{"n_kv_head": 6, "norm_eps": 1e-06, "qk_norm": false, "init": "normal", "init_std_qkv": 0.0267, "optimizer": "cautious_adamw", "beta1": 0.95, "schedule": "cos", "doc_mask": true, "train_tokens": 474000000, "steps": 7233}
MLP neurons of a small language model. Each row is named by its layer, matrix (down: output weights) and neuron, and shows model dimensions 0-127. Each number is 128 + 24 x the weight over its row's rms, rounded and kept within 0 to 255. Numbers have three digits each.
A block is one neuron, or neurons of one layer that tend to fire together. After each block is what it responds to, as a language model described it from the Wikipedia text at the highest values.

L12.down331:110136137141099121126102164099122157102157133162095106140161102145104139094181093107066121137098108100117107150093123090172171152103113112081159140137116147129162131146129147123105131132126107174159108118123145144156107150109112129074157145115164087139118112104161110111063136152141091113071134109143160158173119141128140131128090178107129124134144117113126151117135102102099139097096
L12.down345:113091133097158141098111154095128127123111099132105177120147117136136128135106150134155118120135102109126141109103137158122115126128134156110123145208122117122154158149110115093101115176106128104132113117150133119150115092135152149138123096130161121153177114116134127143094145150109133090118122120103138101133151137136156207128137096115104139089095113080176094144128126107171154135107
L12.down459:139132127150159163127106114163130163087112149153110130099138099191134068142140135128135106146126144068064159127126123134162115104119118154127151116126123114114112129109131164136098169149090122087156124081117127161118135097106138175118098139085099148105134163099126151133115110127097115120115138085139155116123141136166121140139101143122152120109166154168134134138095097120132133123121
L12.down948:140132124128095112151119157132130184148140131115127113135144162163106114101157122128181152127100150130117134142122149124125177114110120200112140133166138101134134120097143147132157127113096180113165112119125144138095112187134114129095165129194154126126119157158112124115132142119119093089113123083124116123098150158165128192064132154150109126116099105119061089124112147114151122094097
L12.down964:129158143123133125159084128151072147097128161084126124134147134176127121172124116151120110115115116129128134131123135131190114143112106109101112140106127152108136114128101142167123141130126110105133114096134125118120112096164096117090140093110119088126141123125165143108151122116129107118130143098107196119123130137160127144130165144121129084113153102104091147110118114106108180124144
L12.down989:105153152153114125154094137095135145176124126145117105175109085162097153148108145119140100142105152091110132082152148114144125132153110125111146136126138122149091135100171146120142079159150131137103150086128126126120093139132152135108098170120085140127169119117130116171137157113118110134119120100110131095176128142120126147139089148115147138122159103130146107156134126117136132127103
L12.down1005:116134112137110102157149137104127205153143125135076135149109124118118103119125086100153124146115106140091138104143114120152132152150160127096130127092156142090168105119145166153153123119132124089138143133125141152157116125106103139103104107148207123133172110120127118149154124141098106163142142094087138162155129102137134148134133157147147177114140123164091129131128081098130127132092
L12.down1528:129121083106131138137131127094140109145129117106106160093161148136142121148139111076133124093134121121191092129153087170146131143141177143118114111080147163169142121156113127125154141118145141139122121118106100135131112151173151129103108111138167135166172135121116136132101136117132124130113152111102121118100101171147137098122125162113138158093140178111011101126155092114109115098134
Description: Commas, sometimes was or by, right after a long noun phrase or date closes a clause, before and, which or an appositive (e.g. "Tract Society, publishing arm").

L4.down40:110164114127145125106162146074100128134142118142101155143158122121119102092129149117107140121100125110180108154153148139140086157138138133128094125122115120111153125101122135107127142131152151117196126140128154149109103135133138125110153127147134088085135127145158129147111109129159143123135156129089076158101083110152081143149146145183109120103143133124120103113181080129101147126150
L4.down205:108133140065062144184087124112111129160122166107105162132108100124139147115117114127114127135127163162134131110112146139159132127141130143145148127141148161117124140139159091119123144129143147156129101090153137106144133103114088152128139086128130127100136109129091129088132162129169109121125117101127127161164129128089125139193107122142112104149096136114168152116134113138117168147134
L4.down217:144117124125153166120121157149115138113094108154135085112129114148121102100168105084129127139090133118149136120122106132113148156100134104078120125178149133093098143094136133090109139114139141148129167168156150117151086099134081146091129137116129137184145144108148137154121125070134112141100097058141110136114108143123104131117126155127147138104098138091131139085153134142126119167153
L4.down243:130129141115100141121119128154155139125096093139110123175103138135167108119120104122108154140180175135140121110113143149142118133106110125089119096152127170090092147123157124119090140129128109154139163063145133167150149118110101104086167104128076134129113102152118134120127182126096131102087158105102125154090143132146141175152099147158093150144105117164126171144151084095166133174113
Description: Periods and hyphens inside proper names after initials or prefixes, such as D.C., L.A., Al-Hilal, Saint-Patrice; sometimes "of" mid-name.

L12.down56:143067111141139099088158154111120132091134108156116170153173145144120170101128078116092124096155146152113120129104172063136133134100127122104115120113131097116155125171151121114161137125140133087143093093143095144118143167100137139120136123121105142100112137133136170163162155140148121133108125082104164153162094108151106119161126128148115102121108125123113125111073130101146120098132
L12.down450:161150146133151096133173164114161096143135127118142139129103182138153153187126190164134131110141134111098182182082142136104129101113140086112080134084119111109120134114142138159146145140186087112160145147130136106129123169128090126104098117128168107115135126104117134166158139136147117147128130107128111068111090135106103157148161180141115110122120152165121102084150104118128159198107
L12.down568:124158114105150145088126102103131063126129107118107162144124143141115132153174129116159132079167159167109100113119108106121112091136143118128129121102125120094153119177130144119125162123140132181115106110121143157144155143091147120105069135110118114099109156122176115109134137138122136108190119126144141121114199109104138119145141146144144127148106128146111123112134127139127141124123
L12.down723:103154128137109126159104137151128092122167152140152131170149114191130094167164168146105100127113093119145135160157153107123084130105111139149141134064105139129127106142170112158117134107151126117103087117142105096120133150119149111119157131124083130114095114101132109118132145102139124142110131117136085133099138139133127190131144156131164166168117129105157125157124123137146124140111
L12.down846:155175129132101126126114129108133115152143116124133191148138098199139145135138159149108127120129129123139137126110136155128089120114099083080125175094078144154160062175151117156095124146094099163130115140132120081137114138125154135165120078088132122132083110123127123157150114145174102103119126117145103152096107157113090165146165132126125168141087177121137139139130148140155119133130
L12.down1171:129116110140148139124099080104120114086121142104144123133084131105186105186180130102124137152118136151132118155130111111140148104136128113091117130135132156139123120145114145119157159145123086125151117105107117174149183140137113084097108183123076128151136099143069169128098158131121146108153112069164159126110117131103160113176103111122131117151104096116129113126127153123157156137097
L12.down1380:115118130122122125174144121158095151130135122104117134133135088190122088140140099120116071110111104147083180134124100148138122074119120085109153128131158157115155103133147123125111127121136109112108125128153114122169127134141114104144106147101138128125129104140116102164138122115085133189159114150114135147147146129121154106113129137130157137124159175141159087154130113143123103123106
L12.down1442:118152134155089128136140173106140109176143119097118135124138068159127137135133164144098085128145127124136123137127130145121094112123123127106137117099088142136142105178133147125101136152104103153191143113121100095128100117127151102122133092115134135136085104134137128187158118132146130095124151116129071120144102132115084162137128139106130119175110164142164151175148108137133128154173
Description: Tokens directly before an upcoming bare verb: infinitive "to", modals, "not"/"also" after modals, and first pieces of verbs after "to" (communic-, escal-).

L12.down109:164124095099118116138134113123134133152146082155141156138118185137101062141142160131135164144126110140102148143142155124154112131104136140127138127105141123138158156142153138122101122142096164161107136130145124110132123069103164113132102162086086124134145119134113127141142145158118144096100148126129090113148075171076142109158158101129074089119129101129173131152135161157116110163132
L12.down183:152095174180125101152108121166117139153132078168132098126129164154127067102108122165089144118121156078128108130139148113092141107090135167138111136122145144121152105099137145094103116158134138114127112129083157134168113144112103111180100138088115174149140110102130118139137128124162110143105115124159114136069149175099122118128152118134157113123121090167132138097120129149171138100097
L12.down307:165093141144153075097160126163127115127160107145137142122141143095123176108125140105141154103123143134085101161124140124149096070113064122100152157153104103144126090112126160101121159140175122160133153135081109151119080115087151123136153161120110079157113111115089159122167148125131127174133147128123170095117140113096188107146093143142151169159068133070174120136116145139117182082093
L12.down377:104146167138124134150086142151141130118178098125126168074082136094155115125136146149129150101128122143126146135099112171086114101173122150121095161149089126119109146135130078116129184157112138133117142149134126101131184129123137133144119104116134157127137158164151138092139118100148085145114129130129148132102149137115154180114138091107146134070153093144143119092129145076115134085140
L12.down528:100089132125133125103146134138159095104089142164118145120115124115122129136120115104146167147116106076142115130087099125130094133154131159128159122185141126149147142129109109136144082105117124063098122132159129132112155128139160140147117101136124139153142138149139152130132110121117111115137130192133107123124076103145097121117136078100117122151162143202160152105143090105097096160069
L12.down611:186150153123126110137175131103144132128124118154189123146126115106167112120115126113111120123107100152162108139120114114109172115129093124119174141124165104126085087113093132150146109116143160130088167135100098086118111102135130108086113097091161140131154105088141108118108142158131043104159151129146158117147127120124137156141126138114137126127132155109113129123113132119100143177127
L12.down1152:117108115140173147144128117124119139148121165142119120118148129110133105159109093133174112123104114148107125148127135150132157158139131141089150103122105133153161162127135144137120145083143118199140116116107147161120124071105126088092129083133140127089123104130130115110135129111159115099160137126084152129134137086118121125149110138095176124111127140149172127147146165199121112161125
L12.down1276:143135151127076089127112070140116145140119110153117147139091180114093110129142075137136114131130116085132096148107156159116173131144146125140135148066140158134102109113102122142117126120096132114107108147119118121135160111112156127132151114082150152184097161106149097103146107097132149162140098138098105150161115139099124153154138125129144145084157107129118101094105138155105136154116
Description: Periods right after a single letter in abbreviations (U.S., D.C., e.g., M.Phil.), plus mid-word pieces of foreign names, CJK characters, and $ before amounts.

L8.down194:137140105108140171126131138082113105155135094137131111163126158105136170109109090159117138197095159094122143087134108100138155148136126150089082115128136163129082141140147104113147139148112129132100146097141166136134122141128170150138131148139150133133117090141115150138179122156129112150113112132139146114112127119139179085172157151090149154131113136106141129130091090131137093125129
L8.down1498:127163098123111100143100142119159165161151180108109105137111120142113100109113111131152159097176153106134177125135163115124120135137167166125090124115177131135110147127157116124100111148138138147120149151149136134117159155139113123101127097142077131110169136039135142136161143162120107103123152130145107143127136111144123174132134156079143169115156123110119092112138107102098128094083
Description: Commas, colons, dashes and linking words like as or to that end a clause and lead into its continuation, e.g. "for example," or "conversely,".

L8.down357:118133145145135122149170155128118087098139066142166138133136095129148115118105143132105162140159099099141139130121150088147137111146138118094128147179152119140098144123144097127090154143074115103114165115125159149088116153161096182100136120140099138107114146102136124079152150172126111124147084128140052125126106192115068138121150129127142160105113160126115138150166121092135139149099
L8.down1408:156140159137143110135176108093099148125148139118175146115171097112140087087101140099139147099090134147112137147135123123103134127142085137118148119179125135124133124155112149110071107115155129141104147154141149155095104124141152144153127078117128113143119129120143168158098144107139125079136105139121101155143175110134128104113137106086121131118110128074168175099108100129116138148120
Description: Second word-piece right after a capital letter at a word's start: the period in abbreviations like U.S. and M.Phil., or fragments of rare names (Sh-inj-i, K-res-kin, M-und-elein).

L4.down10:140137141137121131089103176124094132105100136126124174142113098163128156129117124155143131081124179113133116155106150147145133109146131130156087126140144140163124097115121146129132156141142073116129083126160131115178097083119142122137127171115128115126098081168128093136135072119132159141139109159124203096113089136139137127087132127101175141103170155130185114103040152126098103132118
L4.down658:135132139068114125113117109112124130157076155137159140127146092164126146111130140114175139142137160127154102129162124090118142159123144142167120119063142150144128097141126109096138120141165103117108116106137122116099138150118160154124127089122139116097092072119113098109127133139121124137146147199123187116119105151128151102149138115136107133159137148161063181118135105138162102148099
L4.down1247:136165124099129107126083107110153143171141119150116120067137112150090164099137130169142121120102106147116128154127124074119118113140128148166129157142101130152097113130144128106133134127159169141096160102174135170106107105103163101149149137131140126192145118123111143137085135145134146077103147180149129121126158180146126133126144110111112129140138145140088117105069084122147115157124
L4.down1415:151131073111122115097104102134073142135089157135143169130124098141144155085146113156180127154132127117159122097151155083122118138121143110161124153061116144088110097116136111115132115156109119123071137122124131108102089129105141138135147142106141105112128122158122098164142090140134111093134123151143172107110119180099152136148143120143168125147153147130052140088078159125123094114082
Description: Infinitive "to" before a verb, after words like thought, had, able, allowed (thought to be, had to share); occasionally modals like may or can.